config = dict(
    num_hidden_layers=10,
    hidden_size=512,
    num_attention_heads=4,
    num_key_value_heads=4,
    head_dim=128,
    intermediate_size=2048,
    vocab_size=8192,
    hidden_act='relu',
    norm='layernorm',
    norm_place='pre',
    norm_eps=1e-06,
    positions='learned',
    qk_norm=False,
    attn_scale=0.0884,
    bias='all',
    tie_word_embeddings=True,
    parallel_block=False,
    init='normal',
    init_std_qkv=0.0152,
    init_std_o=0.0034,
    init_std_up=0.0152,
    init_std_down=0.0034,
    init_out_by_depth=True,
    optimizer='adam_variant',
    learning_rate=0.000706,
    beta1=0.9,
    weight_decay=0.13,
    lr_head=0.0043,
    max_grad_norm=1.0,
    warmup_steps=339,
    schedule='wsd',
    decay_fraction=0.389,
    decay_shape='linear',
    final_lr_fraction=0.02,
    batch_tokens=[65536, 131072, 196608],
    max_seq_len=2048,
    doc_mask=True,
    train_tokens=900600000,
    max_steps=7419,
    dataset='wikipedia_en',
)
MLP neurons of a small language model. Each row is named by its layer, matrix (up: input weights) and neuron, and shows model dimensions 80-207. Each number is 128 + 24 x the weight over its row's rms, rounded and kept within 0 to 255. Numbers have three digits each.
After each neuron's rows, "fires after" lists the tokens most often just before its 100 highest values on Wikipedia text that the model never trained on.

L4.up471:175137145115143132127109130108128116129147139137137123076098088165115152158101117134134098137132128095083139147138125144070124119096085169123143181134133133140085134126147152147121152159099153127134137118102103128135113153112113167149114091139128117136130133120110101136124131097120117132117108145112088152117135131113147126158126141133125128114176127120092151143120054127128119149173
fires after: " (", " \"", "(", "\""

L3.up1208:166169128125129129118149150132156121126132108098136148128111111127112130135111147141084125082152145128167095138121159165152123118085133124106110122149140115145162138123179150108101126130130119117130097155099118209091145110137115135123125108106130134100171122117092091106173102108147111102106120099110117136130158137164122170159129110118139136118066073113136118144118152099110093158151
fires after: "′", "-", " was", "°", " Colorado"

L4.up1581:110154088108135132138161104098127115115146105105096130114098152129124134117158091115114135124123163107174156123086130142121115161161114124092120152146114046114183092154149098162125121126123124146160118113161116192134151116110111189122142124173176137170191127139131117110148099145114110161155165119136089120097103119116149108184104107131117130102150127131153137154102107129111153148182
fires after: ".", ")", "]", "\""

L4.up1847:161134139133115145110153102103164082121120128116125106153192132106094137166115155083107104120134128079123107087157103142166217182130169063116110121147179120119119153112093136101158177140154103174100160126120135153124131148133115140126049125115143128144132101138166135121098078137108121136094090100115114100118144152129129131113120133135086103127115124131108151174111138100113122090087
fires after: "\n", "\n\n", "I", "wh", "Wh", "."

L4.up788:131160120130130129120156132104145116149149137147113149154108125157169131124140107128155134146120139144094129145140119095133095132097134167118114111164131124127089203162109091117143148117125144139149101126118113079122110106130149198093104114152109133131113097117126122122112090130108125176110156106135116120179084123091149079129112134090112129160134104114121111115092166135166148118122
fires after: "  ", " |", " 0"

L4.up527:071140118110102132099213165117128098157128093162109143132133127141138138170139103090164152134140141107090182138146131084120080132096085152129116082137116099133133112112145126140152096137142160170130151101110123066097134140163116174162097120115177183110143121139122124133121133151141111133119153100138108142114115128163118083124123132148151108101161123116127148071110130173191107150109
fires after: " |", "da", "3", "  "

L4.up166:170101126106159147165148123111130109132137120096116092146128181124116140165149152093113159112158105112155186113142108145127139146135115110076147117117181090127147077131112112133097112147134114178136152101156141211114121125119145151097112120153144144102138175134122146131130119166119127107142161131134154079121082154126151115126097134133108123147163111114135106139132080129138132158091
fires after: ".", " that", " same"

L4.up1334:142131122096175112097100118122157104132203163109122135072073137169111125120109116149139131136130124150091112141145120106098148157130105124087136115124128166177086162134082140120147120119145165105125128141095143094110080132114190174141134132139126114124139114117095115105095138103127116114092117158130096114160170158135074173146125154120137105142153130097130132156139112128143122169174
fires after: " (", " and", " \"", " /"

L3.up1489:091157068109134118118176130137129111152139098130187177146142130123109159128152124119177078137157122150174118104103119163140152136106117147122115096130127147101105135113147123120122177064115142104164141085118155098085122162105155122108107123134186172128134118162137068144146103143123143139132079136087116118119133135138182148174144104139113130094122103121111135125122125153138115130142
fires after: " |", "loan"

L4.up302:154141143154160131098116086125122146138114115109097092158127127119119136091122101133124140101153149131119088119122180103135199157134156111131133163159197073159108130111150113125098186116149141110118150125084158178076141145118166149121147131149132118130162094117113111103155086159122109099142131145131113122150149141124134133109102144157143120122122128133117143161105087102107122093094
fires after: "\n", " the", " was", "′", "-"

L4.up604:094143123112144112101132102125155127091167113122114154128127120074131097121125160116111124109149113130134133143155108130109184102132119160162125103128169135087119158095158081138142103124098148179138202104091135176105127136161167125130185135168161117146158113169121093112122138144118113131138104130107097123113167114145137155105118130125125117092160157098110132084133104222123119127099
fires after: " 3", " 2", " 6", " 4", " ten", "3"

L4.up895:132144116123163097143162147121098133148123096139115118165097128132159154138138140112127123130131145117170144105127130158137194083139121087110181121118150105149155079128137097087101144112141120149107114105109111146170128150156139117093116103114132110105149122108124121115120129151153121086145090122104155136133136157109130106156112051123110094177127142118092101149130144144091151117130
fires after: ",", " that", ".", " because", " where"

L4.up835:123108161093145159174082108132123100156138135111109107115141137135143090095165144140129159182124114132137125148162132145165137121137067133140131155145100146152168113094120119142131092144119145083148095118091112106146155104119106181172166103147133148109128142140152115116115105138099119119134081081105165137095134126107117130116126120132098120151165141158111159151125158086159134108128
fires after: "'", " a", " the"

L4.up1540:119147140139141161131141141107093115118132113137129126138153161126114089106141117127094085125114116104143111135131158094111106128118109105154079146118150116172120150137106094115127146121107108128136120133210093085079181102082125155086181085120135124191122158130118119094101076126127126129106138151103106125142144118127164150101109124153108141137128117121156113128112086121127096107071
fires after: "."

L3.up899:149101133139124130189106116108129128113167096176121094138120129096131114109118097073087156136135136173133111153139157139140131182150082115114112121109101149132108149131120116118128132134137138178114091106144123101151128119134164107143124121162154182077189116142144107102127089080122086124109112091151127118111097118116146139174139168151151110128148134125141135146137105153127121120148
fires after: " |", "|"

L3.up693:109137156139138150128162186115114142116145148153121178098108119145147107139144126119123133134143094130081154150134133148136111182194116104122100092108117132146102151122163085126116147075149117124112132121142103104117107141108114131113147131130151104134147123140104115126117154102143123137138095127182103074154162148126178148155123153110097108132138137123097165175116085127136156162143
fires after: " |", " in", " of", " on", " to"

L3.up1696:094175167064142105129173188123180145131105120131128109103136154145114132131133148152147118166137119116078178098108126120138147189132095125093129096135158187151144107127140074128153168129147175153114154102133115107087153180150162128134152101149184097126106145149114102119101137125195128158129100108064109145118138145110157116083139138125136173125123136139138138127131123144146141146159
fires after: " |"

L3.up596:180161138099135142121125140112126165151139133110111124130118145115124109091160145158135138158131142130103143125113121115118081145088083126142138119136118094151096132161147116126174109102138153144150152119139097054083130134098126155111174104160132072131079146175106105136148115132116139126118159170179066139135142114094125120141139133157164152165139154137164137141117148150120145097129
fires after: " |", "|"

L3.up1202:135117171136150103123141104112140132130144104172110146123105147138151120109130158123117147160116179138114162098141129086116145130114128122125165104136128100140113077108142065142148096128152158147129091116127082108118143155083168201163096108133161153137070132141099131088090132139111136161122123141117124138161107141091191099110113092150139116066126134119145125105141118119207141174114
fires after: "=", " |", " =", "  "

L3.up169:148111121129130119160123115121126118130150129151104106155108066111085118156126167137115143142144135181149134134133139125139163163113131146097101073110136119165095089162152130119139153162120121147144117162120121112094126161140125129153099121114176126119126093164094145136146070140112081132117082139114148148109075139101142145142120152114141114143146134136098139127122116084135137172147
fires after: "-", " (", "–", "."

L4.up1571:139131125128140132106147134102124145119145164084128125138144167135120116098145167143094084156127144123121130103135140122126076130154097086134092137118153124139142110160147131107170111156120121152111112163110088101110139126125138120121157110168120097133134099141110145094137139128137126147134126100144152119145109147089122145103127113134102129109100142130160132138132147121106095103116
fires after: "|", " Rank", " |", "."

L4.up1831:150188112129138113141114119111118153140142120128084119153077094112122094147113135189128067151122142107155108136140101094155156130099111126141136130142140114171107083124128160124144108113131116152139145123080136090101147165118159154149126127162133164119143142125144112135104111169190108098139081128144082141177163160114107114145124125135139118140121127135109093126132122096100129103094
fires after: " (", " the", " in", "–", " and"

L3.up959:109170132100120126104149154104107170112132111108105141160146142149128163099153106142174112118136134088166122112136117148112131169159098121108116093146151111153104115122175082135143089142127148129137118135137104126107151113130156235057109083129103163157121123139157117106108137134125129119106107104109097071143108116095133141140131095114142134121149119140139088095126091101178148144099
fires after: " |", ".", " 0", " (", "  ", ","

L3.up858:144097104147140099161111076130137167131146148192125140071102086153103091088116129136140137176153144120130106160159116086117129138099089131118142113112108105111093122108140119130110156148129123067095136167114137154124127138146082146122140113115111152110129131128078117117150120130119106100100095159130128151120108070118092121141144136124154108099172103123095151153130136136177120113125
fires after: "-", " (", "'", "\n\n", "\n"

L3.up1133:145158176105142135082194096121156076131129072100110150131149154098134138158126145152116123107103147151155133105142126105095161204145122084109137112156151117166143175134106084093123133124144113087133105146115115152165133125110160169132135152145066137109147095135097096086136138124126134119076131122140091132182132122148145128113130108128098138122146119134145119154127141113124134129121
fires after: " |", " 2", " 0", " 1", " 3"

L3.up686:152117085145123118090146180125170089100106085121106173129181110112094135140088137121156117134177100140144091128125169129147132108119146086110110126075146092196094129148140166121132134140147105146153146145102079128074111113148131148131092119107127165099097167134116140122116136123133104128101138117123168070111152104142193167130118149143104085144128084093131112155107162111129144096149
fires after: "\n\n", "=", " p", "\n"

L3.up1018:141101178083139117162095071126161132132149133164110131096185146112115116104075108144086092151125111137150148131172118110112101122106093107145166161158100068152118128150071074114128153117146142130121061101119101125122137126118130141144139150120142168166120142140112134072081134160123141142106156122142194191178133166144158154095145119127109125116141112126155118134155161106122139100114
fires after: " a", " an", " was", " also"

L3.up330:133165124113127137098175139119138133117128132142116160099141123111110155121140151120089097164126137118149079102147119159156127149141132118086138127138087168139147154130139103104137204076139146117157164110108123128127115135137088166105134099086149161135124086138125099134126132115130116108122114097076132134129111131130107143157137143114106122148165123123115131106116144080121114101126
fires after: "|", " |", "\n"

L3.up603:080076090114140117156116070134169118149139160095155127151177170131124090134103133141138113136141133140124126122130134080147140124120121127159115127136169152195151128118075076113119174146142136109109114137107122136112140128085188130147175126124150132109131114157127063107103120125125132105139112115105136112140115131097149156132151132123101108119164129136134143191118146120102187140138
fires after: " the", " a", "The", " to"

L3.up419:151135141166134120112140149121161153132085138099097149136134089133105124137122158142133082158157173111123122114138130147134125121130108086125115129151118131151080057108166128125132123146115104122117149148069138145098112166171117107119128111141141140097127155117105128135127102132104109124096134122082144112134142164084109169127116143149132120097146116115132129136110122134136119081124
fires after: " 18", " 15", " 184", " 185", " 17", "19"

L3.up390:127075169114127121097129097112162078119094104153100119113178175126132093144127117121153110147147141148106122168127121147163111132148138100128127172141104095156116129156128084103124092112140126152110135108079127120139158090164199136165129129065081131085124117094138119108076156121156117144121163117150149177168154122135106106123096121121097101145128129120176155148111148112136124106152
fires after: " a", " an", " the"

L3.up604:149141129145151096084132131120141098125124096130133117111108093066145115118119082148152113083125135133149081136119121137129185144102092139129141138130165119165113183114101129122169127113133169103166107158118113106127144101089164159091139127133131134190143158134153128137138105146134118114091119155159137146162127116148149091090124114113139131165114163142125125148114076155088113136122
fires after: " (", " as", " and"

L4.up1700:081130152141163126120120100122202127122097094108095136087151159144159101123173138111103136112146116092121142134107162115132120151140113122151107153147155134164127153134134089105135139132134167152100143134133139122102136151151165138116146126168106131090140144169121077110096141118156109102097134148102113151126191110093123170103117106134141119097150141104138139137113139142126139117125
fires after: " 2", " 3", ":", " 1", " 6", " 5"

L3.up1867:171115140135161141149108122121163113142184144116094105152117136127126135147132137135126115073119139095157153125181121109182154112131118157109161158144161135156084153161118127125111110136142153094122149146139083119121106111102141140185131106128132104155168112143124130090076139107070143122093135146127094134143167069092121159115146106128073121118131132102119090161124114128141115097119
fires after: "'", " \"", "’"

L4.up1951:113177117085126167104155110116143139144137099118135153077149150099155141113136118112143144104144152176111101143116127121159149133162121111156147108154146139163134164125139137144128132105132129108147145141113158133120134134117187187132135112118116156082118081188121111108123089111137119144057099113137161146122147101112143136168119155108114128102172105143096160140117137149102160153139
fires after: " |", " (", " 25", " C", " 0"

L4.up1731:181138116131136126118127104121113154134128125111091131127173125151138112083163133162106199115128163126114139127111105122137138106099122154135116130150119113145082107134118107130179153117130140152152141124136113057064134132103118157089155121178147084144153125162120120171156104165155129139134103150190103143136160112085147094095132131118143113179116141150142121114106145154143148123137
fires after: " |", " ±", "  ", "s"

L3.up1314:128116097116136111106124134112135148153173129145100182107181140138149122106136145118109144158139145132090166156123144111139102118123074140125097130138121109137072140158152093111116143105136154160119184084136049116099123167114137128150137110123146081117087110167120114127148097124118094125113140164161148141145125106134166104080127127124128120152156142124170142129118126125160165151171
fires after: " |", " %", ";", "%"

L4.up1863:121088107140141112113115191108133114144118110100104097112142136134130167146130139116129082131148168105129115110143145215131122109160141075099115137149116145137137091169131153112137167127130093129116142139095103115121121167149104117154117126108140157073120142102100131152082115186118121105087133094164144139109119152113135187143095122159121131099136137121148130097123095132122086103091
fires after: "19", "–", " 18", "18"

L3.up303:146117191110143140133150154097147142139126129139111135085087129089169173113082133145103104150129149187126126139144159150126109168084117105126125121135186134150122153116120093152146131166141121142153118154134141105152131087148126095138181111074065158133138092161169129119139094095139101120067105109115170132157145085146125173099145155103086115112185091136135163161122088114105109127100
fires after: " (", " \"", "+", "(", " $"

L4.up106:105157143131131135064163143137140120115122086117107112123137140118183130079139126105137169121151145081146078109139139156104189103144134135109115138147152143155123126148144109126106125150127164113101148083112115116085167128132136161113120110147158130070104151154150109084107163098156129133119131160108135101160166121087126152140125099117122150151107140112115136106159095145092092120095
fires after: " |", " 11"

L4.up138:152133102184137143132110144128095147141160120154125116128129125126090113127154143110146126133117126095165099086133143159161123089198143115100109149133149143093106127129164191115152156123090145111161154134102093119161152173131151104093118141087140142171119113140131111122116129121102128145131137108140142109111140120175137110116121156164110076144122090109175105143144158104098121094133
fires after: "\n\n", "-", "\n", " Su"

L4.up1035:165162142120134133135125154128119126147157086125130107142131139132102135097107120095105164135158112124168114142112127143109125128143125088131133153121111094179135167134148132131126101142122135188141124112116101162094146135096169164147127068137089146102144138140091065135131131124130119136102156172113056116144124141138116123197150140141084145130111105141164075151128138178091131119138
fires after: ",", ")", "s"

L3.up1344:091086138102123142159081078134124113153166186161129140139117140111172113101138127110167159120134142107139116129153148106150095102183106115126130160160120151161140122139101057121082146105143142089153065117132107126140163122158181163185188151091074121115141096138109063108099128119135130138170136134163105154114141142096133186077127109150113117150139128113117129166139153102110123114104
fires after: " the", " a", " an"

L4.up605:192146163115160111122155119124108151160153110135091149123122091100147137088165124123104153134137107148149170133134132114134150114115115118116151099144148112129101134097131090132155116137086129135155132060137119052101140164128117160147194111137130120144123143180108124096123082113150118127107153170124154163132186111106183114114137122126139134106115106107114151070127150134171119131110
fires after: " |", " Votes", " ±", "|", " Total"

L4.up330:101133101128160140161109151108117109137113109143097095181153079138050141124125096119113125098155096134125159135142135101170090119139115098063133121127180098103095115141139089091142085106158140128144122127100106147134132118137110149115141119101184146182144117147087116134110109104106130105153134133081123103102128130163147127122167152135112107123131108113145137114123091120105128097121
fires after: ".", "|", " has", " more", " He"

L3.up1811:142131126168120090151148123117125152148102141118114168109141049133107122166079163165122110103147158109153113151149133138090153148145117075130140103148192120149115103156127157121150101155132113103141095182109147156106092139150116098127120139152173140135148138143115154144099101151149149117135161135106170098116135135131161110118148170139117128178127161117129123142128122123090120117110
fires after: " in", " In", " 18", "In"

L3.up2009:101123133111139144080147094101135129100136089103092153149187135104129120116077130118144131134139123130174105094136133163130142132108114092116087172121143136167133136177127134116137130091102142156135159114119109149131132196092152157056150111116157162164147078166162105131147132130132128118131140161119120112162130141102164145126126140145072140194161112136143131154102136112111102127123
fires after: "|", "\n", "The", "\n\n", "-"

L3.up808:128096120147132111138105104128158127146110110148130107166108141077165122118115112137125120129100132140094093132197109137175120124075115125110140151142134094141115139139118054087096150045118145051094093114120115114109129127155135127149127143118082122159123165149108098084093180145129114084132108166137156135152161121176173132112134063136107140117159135113144113150147127091123107100072
fires after: " a", "'", " an"

L4.up314:116141160132140100151155171096138156158148136144118153090116105142112121115136143110155117166128165113134168161164122120091106152104144143148160124157137104126152060109127093119125136107126117126122133120129147123142133177129114144155103143137181136111137109131127146083101126142106125114118095106120117122123112118119155105157134145144168140115165091112122106107091108120168148150167
fires after: "=", "-", "1", "  ", "0", "2"

L3.up10:136097122113148117112116097111132122144143150099101157147118129107110134122079110094121104116142106141168116099164146110112125171120073101111104101118152126095106159116106154084113111172129115103145125090105116156160109136117138132112164116126126148137138104154153097108140082108126104107116131119133157105118133148126128141136132151145118146141154107095137129124140145078175069107146
fires after: "|", " Total", " Republican"

L4.up749:115131113099142104116149137088155128133119098063149108116168123157146152112086162108120074142122135095123126116130133131112163143169142079097117153156160119127175143158129125136131103122128141167140168070095105105143137154121160097119149128129127118102146121112169066097094126157176118165112117131136208136139145146113139127130120155146137123175120117121155124132137133149094090130121
fires after: ":", "\"", " |", "|", "\n"

L3.up1931:128129131122137086161114097117096115129128132164131138141103128160117107142168178206140088108112157112124117133162103088085156130105140104115174135140143132133121117123129175129138168112135124084093131090106131115128159148137141132123123120091154126125143128124114113087147075139145108162079066152161124101120157116139134128146183169106103120106148149115121118085139075120155157104147
fires after: "-", " (", "–"

L3.up323:133133133153137147112146134110117099145121104100151104140160165174146143106107134136119098092154129117106139107137173146127115166149105090077105107118161128130124162160117165105126129145133154156144125116130147145122125135157114149141138112077112135112139078110139077146138092112103129130122120111084156084135149116122078138078129129101110100126122083114145167147081135069095076080134
fires after: "|", "\n", ":", " Area", ".", "′"

L4.up990:158131137166148140148158086101075107135146162136098102133140101163117113070143152139126150121135124109149117097163148110168130123169116113153108095143133123110173140146116114132081118098157122029114145147116163102137159093142114109149142103077112093104123092156173107093118140131131115125109069124123142133125132086117108111107113131136141097076122121094160134161139157114086106089114
fires after: " United", "S", " San", " St", ".", " New"

L4.up508:136092100167114108151187119107114191158164133113113124117165132190121091096092123133127138193121178148108177120177126122151146171064116109129143098141112133115092132088134138121154092102125145145102132145116157105117099113203124123157116121102128144136122111114104123112146136141113111130108098117175123128152087123117114073100127091129186113091140090098103145154144157148152132164154
fires after: "  ", "1", "7", "0"

L4.up1002:141122125109120110125105109106111113132165141121133091199077153139152098127181158109168134101141120159136106117154127113109164176167110114110089129145121126119129103100132073113126162110155184100117092102117122121122179071118130153122212096150118122122188115115130135125164134114130123135155107104116108146145132093109149100125136124132115099131131160117111091133108146147118092129106
fires after: " the", ",", " The", "The", " that"

L4.up1542:141123143144127134169152114107139113159131123119086130111161126110142119132146159147086156105112103151121178158149138144181100158109112121119130086135122128168123119094143127114164155114113120132122091126134116122120153134116109172128156139112133097167087106159120159132115064137082116094120121143192157135152113111137101119110161151108122087162151109123141161128080147118127145149157
fires after: " |", "^"

L3.up1604:153198165089144122120126174103148135125122129124114147130126145130147132139150183124107115091121107138163095077146125163142140121177135144110107138128151172154120146123165147125152120138152128100108088095127118106119123097122092139061168106114164131135120081152152093079125109097092130097140143133149095112121155150128126126133128199117128118139113127105116149108135102128105064075148
fires after: "|", ","

L4.up2013:160133142108145159114165131119084137103129147077135120146167138082068137121154162154112098120154106083139098114113136117116167127110099095075111125159154122159108110142118181124084156114122135123097131102133157165123092158116130102075074118114133136167110130164104121106130132165139122108123117145095140073112131139113155134116129141141117143109133103141150109153106096082086133113101
fires after: "\n\n", "\n", ".", "|", "On"

L4.up1813:137120147172154132149132128115138122105164094101111124123107147120192141090134137111106099145143131154128144143137132147164120150133128145113140147119154132131123125113091094107119120126156141119123132109130105121144137109125136128145180141175154132111125137146159169134134108089115128135125101153138163143138086090125156140106133099140104096139165135128173140162176127088144118085122
fires after: "|", " |", " 1"

L4.up437:118162077122128144141177138115075121110149090127114114052100101168142118122127120098136154132150101072161130123152125141124144130101105147125144180115197112166102153100133155129156099097110117142116111150131123136101147134157143114113115126126122100183114166132148110165122061066125118136129117135131124150145152131156132139137107135158132107129124109110139091146148134145144126138075
fires after: ",", " |"

L4.up1295:140153121103125158134153120124138112142142120121126154117116121101157100116117125116108138117136162139079152175115127168121120192213129124149142073102148102131144129176088087124153138096129129143097141188149122092113089141087167137180099147092104140103121122153106146116110115102105117122110117112148148098154149159141183181116146141111084135148172155122115175154125100094122121153116
fires after: " in", "In", " 2", " In", " on", " 1"

L3.up987:161156125135135130181119173113094181139095152161121110120141103117098106155178144103130150091116094075173086136154132096136111134114094128107119152111151159142160147162139157122126154143111099069140094078149141139128148123140092165102138122104148099121150157143117135122143116116065116125114135117063099117046138110108110166097103132127116100173114106111173180119142166101086073061129
fires after: ".", "|", ",", " The", "\n\n", "\n"

L3.up1686:147158140097142125160145136121163135109168164153137160104109090124127147156140129167138090140116146088103105170136121140082156159047104107130162151126167152146044103129124152116141114130144155134104146172125103127113082142119143164128124115139141141112095156164120099130182100107149105153059116162132091159168115127104145132143142132128121117106168076130106097130117146098147130129134
fires after: " (", " \""

L3.up1598:061132089144148128100151122110138102110108156126129153149143093166082101130134089106153063124162138102106131122165127123170100139099143102111103094131118111147124110086146174123139152092139156154119124150100103132111140166140101143107139114106123188113169154055100137142141113121161119125149136117084146126149154094150118137125138095129132133098111087106117157121101122138143075123194
fires after: "\n", "  "

L3.up1071:138107108110128142127130115117109155140158107089135126117114114110129138092114079106133155122149135148125125109156143151122072142111117119112127143093133102123126114150150103137159147123144165174133133099125101097106148141115086162118179123132126141125164111124149107143159083127106119135119168160181149107162110090085134149136123132137104137128164186109128155108098147100150119148125
fires after: " |", "-", " ±", " Synonyms"

L3.up613:145095121140121105112170129108166149129121097147111141127145115132130126126111134071084147151110159147109181125143143154164136177124085084136112060111089091136142183106131085151170132134116157151166160099116126114111161140133170153124179105111125079143092130148094118113116134130115151103091115170146164128177092109132136070123126177126116134143171113110123145125114132127151117149140
fires after: " |", " United", ";"

L3.up1901:093132152103130111173120158113145086125134123095118095144142151127159118096124139163153129141147149178158140115152117163151143142137099151112097134151129137164149108140096080124107110128125121068140164138083125088147139105142153176149149110126126186157156120113163109123120107153090114105158083121103150119091117116061106165061122107143082117123189140139120102165108154074140131074100
fires after: " the", " a"

L4.up1221:136135122114100163122164131116146118128146118151141142123136077180158111149085164158143126123138191087134114144136114143121120157114089103099107156147172144185122088165126119120110108148118085130106137151096157131133156176145077143193149136119119138147149158139130086157145123183149124110079136109076123134142100128115148144164143105108115129184151106155082134119146120147112130107119
fires after: " in", " In", "In", " 18", " November", " Cont"

L4.up504:142162169147155141109162144121170126145165109117136129094104085154118095147110165167109104100146166102121126164107137171124129111128150149127108095156189092132130111135136155151140102135117107128103126161097080114081139121176124127144103136103126127078131147115120132132115182157156115124105124143118163142132116158129115124112099117183075167116130110125106158109099117117100105131093
fires after: " 18", " in", " In"

L4.up773:143119152139171126135132156110108118148118140180107123152101111120158103157115157181142135145137151070111095126117117163122148134104114138113138146132129091143092178118146166133143145101123133133137133125139096112136089144138132116123098093115081121137160139138107130115149157106115122129093152154176111086122145139100137159177151194119145130107120158100169112143119117128151149167099
fires after: "-", " +", " (", " mo", " −", " di"

L3.up616:186127097137154116121155129106134144149133107156077165108141118109129116124150164123123175148134134130113140154106163109171127121087100140125115143137138096130121146166111089149174166165122141158103134113137095048107125126109123132081173124190151046157114134174127124091127081141135131104101128182145119125122123079155171057108162114104145116159128130122123151127114166124143126120119
fires after: " |", ";"

L3.up62:138139086118136153164169138111121139158130137123135103140145160118135133135101159142161064130107146106116075140155151078142114140119137117138126100168111079125089146117088117142139133132124135130117125119117124099109109152127137119131091105072131140139094109154134082101083125130128147127026104106163126120110134093123153146139144174116156122129144112122138119129110114129133129133137
fires after: " (", "–", " −", " ["

L4.up366:110136110178135132144148146118106122154102090096124122141141084087098125119127120110084151118109107141120097138143087131124140121128112142160098118123152119167152146142164108106157140129137104127103140094158140127108127119083104183081167119100116114134139122140124100105137106116085117129115110188107154132126131104143128145182130083136119120175147108140132115161127122093099129087123
fires after: ".", ",", " |", "|", "-", " The"

L3.up406:115146150129143129147151145117098135151112146186143114110120083143064101171104091112115159102149147107154118134168166138153142144160105140119132118098174120171121150103142133113122136098131131122117127141116140098113164123130132095112119095097149114105119126149114130141110096118165129143128135128127100119123157116171111101114143135151141133136113120113092123143129147176112092132086
fires after: ","

L4.up1878:155182086108136145100120111099095050121127100122107127145159146102123112105146119152100083088136127113146074118145107114162160118109101087064100134132168121125144113098119129128136116118120136108125146146129098141108141138078134149100124131077090132148133134127129145147163089102095117107122093153137144133138131125121165154182143126129121101149129109125160098191118113097103132099153
fires after: ".", " and", ",", " or", " but", " well"

L3.up230:139099093113151137130159139134174139150148089125105164145160180115097126110050143090119148141156136129157096145122168120130142127189094101144101121106156110146145122118134124116128101136125112092135113124115131162141139126116108104117112125125100094110166105097134089125122169137147129127142162142123123093148148204129117141144132131142114106184120126139105147139148107142118085139074
fires after: ")", "born", " ("

L3.up1372:153160164126158114083146137111153113146132094092141108110126160107145131119128119099122158127128131114112128080145123124177158166140128116120136084113183111157106167094110076127146154138127128135146098124101123143094115161105168179163131115109094123143087110156112116096094129112140127121060108123100095103150122090135133148096137108089112133150166110135125098128124100104148110145168
fires after: " |", "."

L4.up1333:150141110143134122128120116104061139138149117138104112145095141098147165126124147108116140165118104143116104093135122118146114142098088116099147151141142097106129159147147114111121109101142132151137160140139113158108115108129181132097187128161145136141139109148125121109110114114139127158100132105144083093116123125153116121180140158132148116119179107120141136141167115158114103127179
fires after: " |", "\n"

L3.up642:122136126110140147121122153100145143150162145109102136144163127138146134180096114139169109116118106136095140117188145054095160151120065078075118096144184150124128139143119182141120107059103147119107120157144159139099049128112140110149129167063094136093149087165140137089123110129146105129113131140145118092155123099122107126110146152112149128131130085098135152140123076098119096074142
fires after: " \"", "I", " Case"